Weights of a small transformer language model.
Size: 18 layers, MLP 704 SwiGLU, vocabulary 4096, 16.6M parameters.
Training: a variant of Muon for these matrices, 953M tokens, 3634 steps.
MLP neurons of a small language model. Each row is named by its layer, matrix (gate and up: input weights) and neuron, and shows model dimensions 32-127. Each number is 128 + 32 x the weight over its row's rms, rounded and kept within 0 to 255. Numbers have three digits each. A neuron's up and down rows have the sign that makes its largest values positive.
A block is one neuron, or neurons of one layer that tend to fire together. After each block is what it responds to, as a language model described it from the Wikipedia text at the highest values.

L4.gate39:128131140132130132198143125197151138117114106123093210112165139117141105113162090114124022136146089140110183199155113124065129100146102156118094115087142094119161041171131117176149152100113134185154185105116203110138141111140128147103145125154094098161067120104176144161111101128082142143
L4.up39:054166186107156172105142138138137138111140139134122102105098111142162128131084103128181135197167110081156107136056129157151099137120112177169192140075113138092165152160073134130141179122125170165132165104142117123168133118116148120166145135169151103171116150064152056097105130151097161169
L4.gate252:146076154185193071169146122139132154127098174112110134117115100154158124103169109084084104155156140139070144158122101134088151113116129178112204153117137094153114159134162150146128108171222126112149211098142110085183149098162106070088102100105158120134127102124132122131114122172183113133
L4.up252:112043151174159072154119119119155112109077131162125143151107132161118195143147080091100129132165136073140124159085103120080212090117117142133193146113126099159100100077132116128147160152168130115158134144149114135128094130187138089140121077103131109142123087127139120082128054165126150119
L4.gate457:073079089162126088127155200091139125126114127193117156150161118117153188087126094156078161118106118131095099127148146190174111082102139062124131113090174129087119096139207108145152127096113119154118127109104174131132136121145110176096180135160142177142182146124133156161160170155166083103
L4.up457:106069131191101091155135173121175110143070147139106142140189146125157199125151091130118140068118097050111087132100112163178209076148099088118174095104106113105160132125194147160140152122113106123142132124122116120092064141178102188132141093175141145147141135159135170153184171192118101096
L4.gate559:145097147150115161186126129153138124125114086138110134119126143163183128075135083134120142116084131150099150145150088125130098154156137117128144131127139107089125124091131102127172147163134165169101158066176106164100115109115188140131160101165122162103115184142135140084141128160094107115
L4.up559:106100141156199119167172112125113118157084097121098192175125106141082116101146023069046122083149090110164153148189159182124121105033030151166117145119106126142119120168119100097154163157123181143155166112122097158151125101098168140108135118156148103133117064099111097126166103123146127087
Responds to: Infobox list bullets. Line-initial hyphen bullets in flattened infobox key–value lists (after lines like "- Height: 18 m", "- Children: 4"), plus table-row pipes and occasional word pieces (Certific-ate, part-ner).

L4.gate148:125137118158137105070119120081093146150118143116107102087141112104136124098119100081230126133105120111111077166119129079131124140070104118131208133090140086152117147108077119178097165073121182166115139133115105109143155136139073140085129114106130160097123077131196193159080101111145141124
L4.up148:117136150126127121065138121128110137161082159155118132070117071122174092080118103119136128125117092127113081126157098058122145121092092112172189098159122081138144120125099102166158113159046163208172126131179085140152108142128128204128152113110108193133179094121080205159059167160136129136
L4.gate287:157107085167128098130128103097125145090119156075121110196174125146150174121093100116078112178162183125130124088106206141115128129168163081093150146127200106127151131125120132097075115120116147131118104171127089100143124100072119117138174139197141101174160133170143135151119106105100108109
L4.up287:129120129217106136159152094135191099091157086112136175109155125187128125135083159113102124115131131134096132089153170082139135153106142094114130132129127124116098147155123163125110112096127162096131105167119130115135110161134108167137042111186135130194141100101152115146206072096189117119
L4.gate368:089132106118166126142095157170164143101145193158105105131085123167170137136071072176157078151138089105149087104149138158125101127121158072145104114085150106089254085133112142105160144131081119175145208142165102116097088055136113098101183094128101121119155155126097129158119070129132160117
L4.up368:070112111108101084166068091115163189147173166089096168146203120090113108153081118179077115107111071061090166118164094083155127132116107090054048142126150139082080173163095145159127077114132104157109139105073139148111099122161087159155113125103090128129148131127134163157105132120128155149
L4.gate603:116101134124149156103089104116143108114130110102118119126094122113092094147109147151071134147163115095081100065112156099128130123108101142130212130094116093112131038194094110116154145113113133194111168116157114147163099157098106164109167077130096122184152179134104154112054155083168116106
L4.up603:124167130142136195133074121130136160116097142162166139166106085121136030107114120130109141135142159103040125107124113122141115182139149137102167168087101115138143102120128184176157173127128108147093172085136131108186169093122107155140133078084105126183185169161152075122083141066196155147
Responds to: Proper-name opening pieces. First word-piece of a capitalized proper name, mostly surnames and given names in credits, lists and tables, such as Mor(ales), Mar(tha), De(bbie); also place names like Bar(celona).

L3.gate23:181119236114234095166167090132093095105178166085123138038129132145123076135157172132136101127160111168101096188120144172143180121134034113167108137145187124111161066104161158052087081183096064142114171137131188151122130097131110160180066154204120138137165122179142132127213135184095108107
L3.up23:143094131134131178110164144169113079154138182107138140105131124132155105163113164129147125098123131116134098081155114102106131169105129149104123147141110109115177147103142160071096055095101132143096107076082156193122159087160144161093121161147121136187174137160107182160110143189030155088
L3.gate70:127140148134131115149112103141074116134169140108148148144146162122091135160091111064116178137086156106129125142155136151100137131181077145155170151178123152096083102087108091089136090156069142164116133079109058196150127101139176124111135153151134116158096117130107102108072124197096115108
L3.up70:159069115166164097105094126129104026150156172160124144130162163169143116177168119118120134190082183118105167151081167163099139168129153082091174093148136165069086075098171139131140083095095147132147144170149069107119154165155136169115105114156136076179100111137150116122152131152121092155
L3.gate102:072211149145089096113128165096134135121134203155140124118064142145084089173096079102188150133132129141132100154114152143157162150058126149093133128077102154135151112045159134155100124113124128123153170090129144123111148106092081111071095157120116153142150101160123083119080156197113115118
L3.up102:162095123123153141099122111123155113118149105092141143090113153078136112108128140121187118124136148142160121212104108107127141098093153144117136186118074184127128105165074102121151159153173105135100114171055129156146128099096120152113116107112133165118119064166092167079136118141104080084
L3.gate147:091078200131079137119129137111113112134242159104109090153073069210088168125122170102140124183134108164170073092094137123174072069117143143134137166151153166112115091139079146125093134157164117175124127093154164128080082127163169119144065140125122107159163156124122158144130138117131130093
L3.up147:082109142109120136157143151160146113104205105105090132104114106118122089144138165137143108123169132134137183078132113132134114090133124090033104164144170125094098156155135122059092099123170177137115145123146144127149140162095106208132177169142109110126148102153050086138093120100154189126
L3.gate173:128153168117138099143170114137087123069096178123092104184128158113112144159150139131128129079149123137114093146145093134132178147138168149100098128125092111096141162125150104102102098076127144154116186160088146119154159142084119111122162116137163187135099139174115062182196114129113089139
L3.up173:196138155179117151101101078120113105108099161135090096088153135096106117127086114122100155116139112127095152082129136138119158047144202136076118125098114118104141174132152106139094141084169132134146146150090119140079196124107134112094146105169144122142053143166129087139150160170149069122
L3.gate278:142100040129153194147136125155081129111146119083143152122125116171184116169114141117140138143150086161085168082182076170095118100091111126119121203146114128121141120125184132161166133143099199147134143152107110134129154125175111123113121125111115137159172121162092170048043160153127129100
L3.up278:141169153160128119185084132156139125144108174101163090158095119132069122154106183099177103156098165154100099165113137139147191175164144112131142171096144182138129083088150147169101139117104124159151083124058121214145078076126108113139142167094100122156205160117074145097166051174063109115
L3.gate302:144054174070106168119161077178185128076140141126092115097118156127164099080147143119147108152133098122129171095132115121110160153195169131108101164144177175108186050173157104153126093160152104138088151105133115092147196098150163175100172139120113160097142136110138092126141143102153095151
L3.up302:209122206153159133105084042161151147129128140154116126098166114127190092185119115132158141127117138146078091093093162121148129127134089130114123178124129130173129132124154153141099116157147113157137069112181046109170123128102114164160069137087114158136174158122159186082152098176149100081
L3.gate320:171173177117098154143115201176073132076164090117127097148145146063087131082159105113128137115134156162123138147103161147109069092131117120118149185102134196074172080143105119146109162068058151141137156161120122109112173144125114149122086100170139093124138130081119129099094090106089142120
L3.up320:106116165135126163155120183132108092069147153119129128145112118128115092150162113159147117079127138158099133151169101073127107068142095115164141128140140160121201144108133166152107156136145133151156154155131117091094121076098062158108094108132097141078178148080077146133148118141160171139
L3.gate411:124126164192116137124102153193066110121098113121149124125137171099077117160072114119105090099116146161122052215156120085145118114106074185128140156139133151129117147148115154137142099139116149178124066131150149157081116132146108135072095113143066142167095117087098096082124108123103129124
L3.up411:130105176154154127175156103109098068129139131085143121157177080098131091165156163150127156118083150085137115176180154141169077111110112150164162145108131158106125132210114164099118078159094120082133103212174128124113113132156107132093107094128136120132152150027130072127129072121123195116
L3.gate424:089136114108137130111158154147184109127133117139116062084143120101149115091152182108100102161152103137064100084164130173096121160120170111170147121146186114143106121151191141161158121151072115084147125143149129083156088078157155157111136119147165115170148113100068112117160172123166151110
L3.up424:142168158126094150153123160130151099138040117117151135134051134163096160105140082092167076118178085106145117154125141103192119127113091098151190062110144167094123109088156101051138192141096125174161113128152100123119130126055054108127152119129126084100159151152130107064125136201091119189
L3.gate454:170083144123182132189135099098153163130126203147174124144119114127098153118109117129109090151089098168106090115144055128095125150143130096109132200121142136140142113103101158044161125159124113077157125152098124163121167082120063180113124112175101127070058106146195121061180121087122121159
L3.up454:114107151175157105136187197151096154170113126095083148115140093125185111177096140156143162098146124146105078161142137099158165126121082137114148117124180150126140105197132155195146108087119115148209137161136143093160093147134126118186132086202135113111131068127122111136059171145119131086
L3.gate546:153080180157137144160094118119101157089144145068114222091137106144141151106159112139169138102165152075066121102147120189105130119133180120169166137199130119097163107108102121102118126134125154129133165150153160141100105137110062102195166108124075147103140191206105161153161155157091086094
L3.up546:125063131139148121168114117083094163133155149167099118129049111148133133116142171182162128146188130168109167103125132154095155076173144104148139112168170071109175141197154151121130144094036064101138191119118171084094105092131088142143170142152103168103097172147146148141122154143089159118
L3.gate605:118135118151184074133181117137190151135142131157171078095079103152124147080158180117127132088173165138109153145137088085159071108109133149112153137062130161106092120103120128129113110106139105103109131070138156128101137145128103157119185095092104096137094132150170139164170105153133208098
L3.up605:103120095153135106111153078104150154125111118142141149083148127144109129201138186136168113122105122142186195082116146146167108124140188103115139108160122115142182169123145147124150101113145112139170191077071104109129133102102133184194051146136066056076112124134135073147151167161179136086
L3.gate668:110154096169146112183107168091115107142076095132123133122055130184139161106134116105094102116132098147110152148132140176166121165133151126176124091121139146136087129138154164147131116109108141191117115111148085110109168096061083196087143131146180124139223099133163118115100142142163162129
L3.up668:087100127138104138161096118138092119160130118114175153143106117191144096144167166117144146084145180066089164084085100159080120110142118038089125141092140149148096166128106136132081149138121135101133108141136141140140125124143082097103151122142144166163155100148068124113152137099086127116
L3.gate669:074151136100105138153157096125104155134121099132124101091077117183143088095107064099102133138101148098108165194174124115082149115139063149178121156069195134150166124069135074125137145113107119065125097095151113150188166131133105076128127147113150176159147107100118131150163121161178160104
L3.up669:098098162150104128160089097151146113107132122072168133110093150126118109167112108080093109069139121122140123125147142140096045153063118159110123221152131125164167126100113073097124146146132077103116132115082137072140098111099064085122174123137187183108113134085124173162132119145149156115
L3.gate696:098094058091182146103159137147146149151172172168125161136141136117092126110108121149083129150089147154094161133078132131134126083162100161127103118097125127125153157094131117127139119107132150158120082077111139113109086136131164130138068148145190108143223148121062105089169164238150131182
L3.up696:153168113156125136122122154083064072119099124139112109076136110132170158088186198096068135118151154121089170178137071131117154158151148135126147140149087148110121162113113171101146110124155103136080106120163109129179155149177096036071143144108115125164145144164131176173182141073168135053
Responds to: Infobox line breaks. Line breaks that end infobox headers or fields and come before the next "- Field:" line or table row, e.g. after "International career", "Website: www", "(2021)".

L3.gate24:081220143171141146152146115090091143147152114160142124121146193113101110189127149135122149126095123128111114101133117126086141165148097077131062142160051181106117106102144138127132061129134097134094169147105124190107154189144110147115155125130124142103121142115120134120147128112108130147
L3.up24:088145087091170089083173134105156096121045099143114195122150189126089108136132188198119110157139113129146091123133100149138138110145193053103151097191038187153145124129030112138161122148148117129158154119177173153111097185168167111114124162145139133154145070149103114146118132108147110135
L3.gate27:160177141159095108150102123198146150132165156163139129153098120148082192176122080095069116108114142137049069122111087144098087143091151111180127150127088152088135126084155115156083104132112155143148134119118098110106155121193158101132165134118131163100143132152077112110146096179189130133
L3.up27:149189118181161077113081158215094128131111124171094134210143158101157137084102106133106067136132136127006095086079137142093117129151102113169108157126068083089180112079203101107120092146105180169172162135082118136089119155165109151135157132113120164145140145148079098090144135140147112138
L3.gate42:116178167117090082166170139168111102110136122152108107163152153137167138147162113134065118153110133132105099151078128118122146087074127173041163121132151119156134104140118091150171112138058079089136063141111121094077117105167161153140211127148113119133099120125164140097106131159165107102
L3.up42:062120147141112169113131152131121118089122088157139100122191168121123106132134100179097174124122184051124146103096103193212086148145112207061096098112122114146061109130144190140137121125120160141184122066149134133140078151145108125063137162142111129074127086136118157100139120116121089116
L3.gate143:100161153198133083104091133130179159187095107105157193175111120095136171123071129132150156101115123125124135098117121125130114130155133108154102107172123151153105131161170163123182165185083156156176152134137142137135124163143087151139151185147120113111135103154166108154134163157150118167
L3.up143:158142127201121147124099160119138104156143088117102143122086159097151104092102122143138121056120126150122115139141133165142153140102142112185100116191135145127140126144138127086099115153133091173125159097142171094101145125162128131154120118163175096120143123163108086127149207178166138169
L3.gate157:140123177158153146151110124167151112059117078123166082140144156119118186167091107103053162094061163127096132108196165141127149119061125115108119058113095090115161115071165149147150124172158130180186174145160142116113144117184120165094126120146143082137138151145087236118118090158172125099
L3.up157:124128135100098109120133144125150142109119114112101046102154145077154124152153125165082104096054163099143127148186174147173072114130117135113131078128069070094119051127164141144109118150099168168195166113159124126139144126171084199111145118126175126147071076123151169119081083095190137141
L3.gate187:118137150101138136118103163157074147128128167112102105087156134137123156199107125146074127121086170090020097089108117071104066080097158164145131164114135111113104117130153116082132132129108078230214110135111105099138129090168131091062191137113153038208092110126110140155097126132130118162
L3.up187:117112140143128148105122154169154152089204116139125115096135120118117127151081109104107106124109132115130154087077138092116099051153090165108121107103132116081109064097104130066170085148103182115157113107108097157137132108185102138078129209150116194122071141101122128178100064117133169135
L3.gate194:145107167163202123126109149132148133066140110132124093124091117085101181178167110079154087161104143150067117151115159159155143101110212107129055138116186123098120148118143130119110122163109110152107124119163160093079080112131111115159199166123139137126181149066146133100180110152146133134
L3.up194:185131167196177138136145106109071120090123146134145187166134149114142098115129160133116170135094077096119101102122146172066154147110111093135092105162122184100133166094107078106121152105081094159159078129152159145154152131173145115167130098176071122085135142170126103099188143186133160119
L3.gate219:146075112159211113131137178161130124141121115133148178115114151103131134129090192163106137172102127140120083189068112102075076171134144121150075132162096103125135192140185121130128161133148181076160175141133108125144167131087161128138154109102145114133130161186163180147107090179123156092
L3.up219:152186056151131146131107101156085113161151082115160115122134139106189120121141128124146141134120180041122096113136103155156134180151142133105151152100084137107169108133167188116123155112124158154183157169205121118140151120145098143149152109132104083149133119101132130155174213131157103108
L3.gate295:117158131134110137137136136180141197108174088130170143123119129130137102129166132131118113114107127121093115095139137110174156112094067099124065073155103129172141113189138178166163125142181147107130103140162146147148173075079163131115103212115168102187129178147136131089110163137135139105
L3.up295:094140086127150153172160117138075183127114133089186123101113150101118133115168150140141108139133132105161171123158098141109193031085141126115158162190119131116070085131084168143130066151139137174162124104090154121146169067099053098115164133119129160129138114091125117164133096080143167158
L3.gate375:134095162125138141147163184141091109202078104123110108136131146077182158132109133084173126189089185087085133144098188129196083107157117079155158127101115091146113135182143110187060150135139092103124131099111096170120143135143102149098146113139188166180138147170152168081147166122096132145
L3.up375:108168083145090161157116139110124175130099188145113161067090054091115078124158090147130136072095127124129126145091126070121172133127045117052148168106118082150121139164090179173088088154130120136122145105096151143111137117123158079118136151152150173100158156162104129130136106129120108164
L3.gate394:136188105145057101175149187112155154155162124137199146105108131110094167124120129147057087128144123112131083151114142129193141106107117166120129138091149128113161138180144051145158189099085112070101148185153132090108112079092182162116117111183150098140138146190126130221154162116132090067
L3.up394:122133154198088134106129165114187115141147113121145120156055064105095130110146154143111128151137107124099152203147204086168070069100149131108119105074150198108161127158129082116140174100128141052127162163121073154145171085131172135119105113169132118107121114177132151182225154118161067119
L3.gate489:088163222153151099114140124115148140153089066108119097126118117116155112123191107120159136094142093083115094109146134162162108176101092135116092131120082055120130104157164095170046098119129122158178150125086137140164136089144163111121096145168138096157146149147171200116070106111111129101
L3.up489:112167181142182174097080175178122099137129080120139098151113109137148103118182104081235158077151126131145114090152138202152175161107157131140131106094102097103135175148170144112051132133161157109127147134085111133136195120192126101087085134131128128155138136082124162122092113089022139109
L3.gate541:119125135078176142124190128169114114115122134055151069108103149098063154149152085153152122127191123175077099131085107154122133113116116102114097046191109148124147126170131105110060068114161066181095163094147126101108164155134166124108140157118094137107090186128135098158110129113114118161
L3.up541:142123090155161124160147121114131105098102133101157099131151162119110101152108106142079122104115046166155094117118146148167151176148045157178143014125137146059113138154101164156075080102198121134127111104102106093152102091125131087091165200109139149073128163148133135129067167106104130127
L3.gate631:073078076140106135129065116098168182152099109142168117135159111124087145145129187152133101145113160159148143148161131137105093092134151119091135115163117117094148147110064080114147087117136129136220180128121069133091103144082066147156105093147133137091148139149171074151123136148124083125
L3.up631:095145044188135124164156104149147092147123166149114113129127153172101126173103146113118122116089136117123105127105147140218129104093137071114124086130135130145136181109119113133137159106156123130109146097174112143128180159103143177145074146140117150129109144112130151137093114085094130143
L3.gate639:149094085139189130169079090121117159122161143140156135126137148143203111136117116163109125089134155094135130122151085144125050114119106135117169161122078190109109113159183100151140055121148095129127137109180096162137122112168095094146126131034162158121118146037160126132148120132145148131
L3.up639:179118137120102122114112150114085144166125120122188143159159158170142129120137069166122158141081185142131086162109135091190076173128102156108123168111064058133099143121186078078151143118139175103140088083175102125169128154106146169131056190109166117166123097094157163152158117124112123183
L3.gate687:134131140161151135176132104123166151196080210116091095167120112136154081143158170164136104202103116114171153146122095196159183197133113117099145186114091200099166148130097176132138125101159147167135154088090100137199149124175150171115165136118111095123156031083135093124203162151143111163
L3.up687:107139138202123146134110144103167151200097114196083145186096119141089116087134101101124155145147136140167112152119103147028193145120122089123154097188076139189161119165195179169159098148141123167119075139145126113129134158149104135114123119169097133072107130170163093112087138150115137140
Responds to: Line-start list and table markers. Bullet dashes, table pipes and heading marks opening a new line in infoboxes, career lists and tables, such as "- Country:", "| Party |", "- 2019–".

L6.gate465:075053134166130140169181198146103201118122127128126162106150131190117085166160106171155108130162112153129155155188178079134068135098100165119081146191153046099140127116125081133111124131076156092174132139153084097062115059101172100140140203132088157102138136133087087141073146084151098096
L6.up465:089108125135091142106126134176090125173134182185124163153123146128182082139153094058053136075147078054075185086097196086102139138103105134097158163159112102107153118073120124130154140170093129107139133139169161121107129118093134166128169128103035185139137160124170117153142141164108170146
Responds to: Word-start fragments "Cor", "Ear". Opening fragments of words split into several tokens, mostly "Cor"/"cor" and similar r-ending pieces "Ear", "Mor", "Nor", as in Cor-poration, Ear-th, Nor-rie.

L6.gate556:100157150149128115133115110125102181150138171123140120137166141143136195058140138161100140175114160120126096152128171062107142177112165143075151107123108128099125179085131115080181076180111098108153111133092120110095056096188148158150152186123126122098100110135128126158095131123095087153
L6.up556:120130145119143147110151113152098170111118138134135090121161107118170211086178115105047139156075132130042112097109154126105122121149126159108098110132039077118185094088170136139130089151116136148129151084107122074134140123171162095104139164115143087093135121102121130122123107165142151132
Responds to: Table cell separators. Pipe characters between cells of flattened Wikipedia tables (election results, sports statistics, climate, track listings), mostly mid-row after numbers or headers.

L3.gate3:102079160066118160122136122133113113161121125125183096106103130108129112124107159106142143144102102078130198127127081095085150076120179087107162167139055124128161117108134152129161130181138180141120102067153141157141127041113116105121061120127117099194080157119133091184117128139076147156
L3.up3:143136147109107138090080162154147158128142108143141099147100152102105100132130144148153100107102140182109096106103177107098163109117154051144127095191077149094146170210123108093115156119130130140122141087136150130113124121119095145143125107184137173129090114196093106142099180140143072143
L3.gate8:149083096136120097110132156157169132151122124131126128139169143093132160165064110137087047127116129144149132095123089098169211122103095105110176154129192145100136142094108150137095158121126114122130102152111151138156144074135169084155161153138116154097099134037137139104112093072108160150
L3.up8:159085113102147113130116119149125154105133157141076074113158163121130136001102157193095134108135149132103109143085126116097164153130097186051145077127154131118121124157109166120143174101069138098142081109115200117185115113126178115146155117158144051127157141121122147156089123167129100119
L3.gate94:165138206141117092105084125112073107153117094145088099127133130167085217109105112114113137124089135104097143188110132105136152145101135100037155160105122159112114211152127167137186087157114128085106133129164166074185112121158083104085198186122073130118160139128137093095150117183121167165
L3.up94:156090134111136127124152117087096184072157147099131105093158102129155117159147107126120127133111207178097086108130119100128149107135141156167145103161178088166086168171125041091106144119158142113126157131165158159162195145088114207129106148130131126122100161146115118121115080105199126129
L3.gate149:204114080112078204059131099117099116164085103090185159118150096108125090115135110057121136146112116137153188075140099127156074102091059107083137097156177128125164175075123146150128188141111112160139124093090111125100102126102087164119120120118086124129125132073105114110087140133134162156
L3.up149:155075142176093177047089152087158111121125059161054147106157138162148104168115142173097129088123107138100154148199158101121164134108098180151105129068149136099119114156101186163099160160142164168149136115157146157123132117121104097130165104100155144095160123107140113104050157114099097057
L3.gate190:151126137098117113106099138122206167136166097174117108121138112110132137134129177138139109176154166144068142106179132090147079136110155121153156112114140087086104101093206143101154167105180142120075119123137155122077210179085093161174111154111123173142162167151152163122111103134146074111
L3.up190:139110128114136148105154101187171102149073079106096178150164129152134170152160160088099095102129121171127109124119126121063154158173175124150165163088140088124110090092150169073130102121128108075055184130117170173159135107122132119096077162130125147148111112124117126102110115150090191108
L3.gate238:100154169167089069185119109134100122125097128142167114140111140161120078118133137146163136157176111047081188148127110141091132151132107094125170161130115155141139167144079116093077182086147118092124162121090197151124134115138114132125115118125112078137168133146113078080118120093075182081
L3.up238:130132138136112169184051135186100255101106137143092114114117149135144075123105127152152135165114084095108144193110134140146088119141125115134218122136100139135058036108153120128175077110155120072161120124129141091129152192136186116148104049163173102121178156094128110084041150106124152101
L3.gate241:073165055120059092181158117072172120214146139136192188111115175141162133078151143198159108107130172135094131051138168157141142215185157175112139115115116045160144118128084089104199092131140137144083146135124223174144100101173110136117130075120127098105118128123120133098091075118192101098
L3.up241:135146124086209113178114109121170138103181133091081187136162147162105107086122149157161138148107104123161105137116159108086188174165072149060129070120082151115130131175100139110090138160161177123098167137101162104133144055107147127116093067093115124141155049160120169116101148159158190114
L3.gate258:157084129164146147175170125213061121153152186120146168153166131055096088119090161171090077091098182137111105079165091167085112179149177080149116127116143074108133093133055134176192122156140151158157122147170123109172171111132117108078100114117140128116151100129107102147080172143129167168
L3.up258:110122135097157143148109160139094106143078129128124088171132130138078144126133140165112042047145115147098161111161157165104131153189147095126103097116132078049144110152078135115150106131163170131088149088187111133143162105173090149053092128117151146100134115130226107138075126126153165137
L3.gate262:129153113096134065118120108154126107135141135093178113109186137106097133117113129086113100131108134129153156122149165136098173129091148154176136136098099182183150157060098139143188126158123094167102100092167053112115135116141121148145137122134136176148102180120156108092126183107154092120
L3.up262:214162131105039147100172162182150147150078105077143079140126083104103093108133104139115136125125133141114099136138122152160128113158147141118086097142146098112151166111127088105134140151167170098142172113136108122106157129100140171100103111133162072091142121181193133154131124139116153172
L3.gate284:135102110130120100086120219196107132141067123139112146163160153182109102071127143162083080068161185108125197136205091113098156090130152130151157143163133114098180135090124111143168150095128148115130112128151127141139134098135119198145141098081040100125017188113138095138049143130182110134
L3.up284:131089161177194143062120161150120128176141136135114112140120119180101138102140113039110104155144098126086146119105119099135088125144125149113192114116175116131142136162059168133139164091143172130126146091100126171124139129136142191091132040071130096103110167083092129134023106105184121095
L3.gate291:146093130164145142132069095142190193145101158130110151128157107098081130184138096155092176163198115172103149176164103082141170123164219145161123131145144129129132153133113091135094150179159135174088186145200093157116081116132165110105139153113170159101182109112136133122082130092170116126
L3.up291:113108120130058119143095085105138151173064071092110136132109091087140166107105143144140136203144129143172121157087075141053176143148150146103106092134145065224081132123128144137156142148101171111088157093193140188138116079111180077061064120092170112146149110138143123138137118054128135107
L3.gate367:125123124178156158087088011099104151150160146127099088119170095145188170124147137165130155129181137168142114056168130114080113145163098162162075153054161082089118152088076125120085121174153114169096121095160143148131115115109186133133107128105171109136135113087160105127097133093143099097
L3.up367:146152166120133142125130116076121129052157105120124104105149123164104120111078076150123109109066163115128204110133124162174145071166115128098139145109166080180165141123141144120100115107095218133091123143179132079208131110098104051191126112132120162142101133117129142204156156155093084154
L3.gate581:096072116186220067094130107124047133085180144131113114166131174137161095106107104166119085144111132091156102161135110097124137064073094139152162092114119124141144125124062162106178213104121116186121127147097117124167174088159138192096141074123114117143124138179185180161084127122171145114
L3.up581:160104096085191111118080136179165142175106195043110142149154113178153159184071163170123127141156126128052105160153108101117134112081119175144121126137200124096093130135085191128140145122112109109137147139066134168138132113139200133099111075131057129110110110139100158135075110211172185108
L3.gate637:159152104141210153113123166134181073129150133146159159171141109171128138107092066143144187125105111114086127158114093109084100125155139102111166114100118116183153131138148103104134099149142101133072138108111095128158169086143138159112127085090152159132155141152160129144103111149154171153
L3.up637:121131112170047088096136124094122083129131106134146136137144106117096090133088142056100141158124110182164125116149117129136103136122148083089178222080118157103161158121054110118177088137114137090071132114128082133132136133100064159112142117182158070115103152099140146132127196084163152125
L3.gate644:122078081115139133181150091150075142133115158125125133108101100120152107139130081130140110078173163101057135104171170108131132133093205116078091059147116129136180152104116196036179145122112091096151172126103158092110114091167169153129132170082138126122114200052119087107095119141189117114
L3.up644:148128083131135092161156125136138151163174042121136092089140087104138132055219121076148129121154149092205189145114096070147144168105137150093143154080152114109206156181123166084120096106100120115067176081121100094091129133202140136109157155163142134157120141103147164096106077135126156160
L3.gate648:127155095129144072114133130085150100128080173100188096117060063147136174140131109088119145132138142087171167179177120114146108163118139148078141128143181094139081096120116096137174121115053103148110139167165134128144143132146174142132135090116164092123098117187064081157131121118128153135
L3.up648:091152195149177059155088123167104121186185144150097088126073123183130181120126123098039159098128098148122147163146157115195109171147130042132140077156165074159182149128064143164123120169131130074104108133152143175158156148108143210104149145156098117124186126134077119148150126133178146162
Responds to: Opening consonant-vowel-r syllables. Word-initial fragments like Cor, Col, Car, Mor, Hor, inter that begin a longer word or name, e.g. Cor-poration, Col-ombian, inter-ior.

L6.gate462:096168171097076102138122100148142200206131166129159165135075145127141120145118140129076135138110131118141122121145133097176115145080070143179146199094167149095142101152106128115152078076135116123091127145203135106180086133181093127146058149105173161131159125115149097129183179189136118130
L6.up462:106070169120158141190154130169131121162094126177133083105098111116122105130206168099118106125089161170086065103042086174120072118150124113076149131136150143069154146211143064079119116126028157129151143085091119111139108173167162095095144136142158168166115068083115124120092149080164147104
Responds to: Infobox field line breaks. Line breaks ending an infobox "- Field: value" line before the next "- Field:" line, as after "Height: 1.76 m (5 ft 9 in)" or "Country: Australia"; weaker on table pipes and mid-word pieces.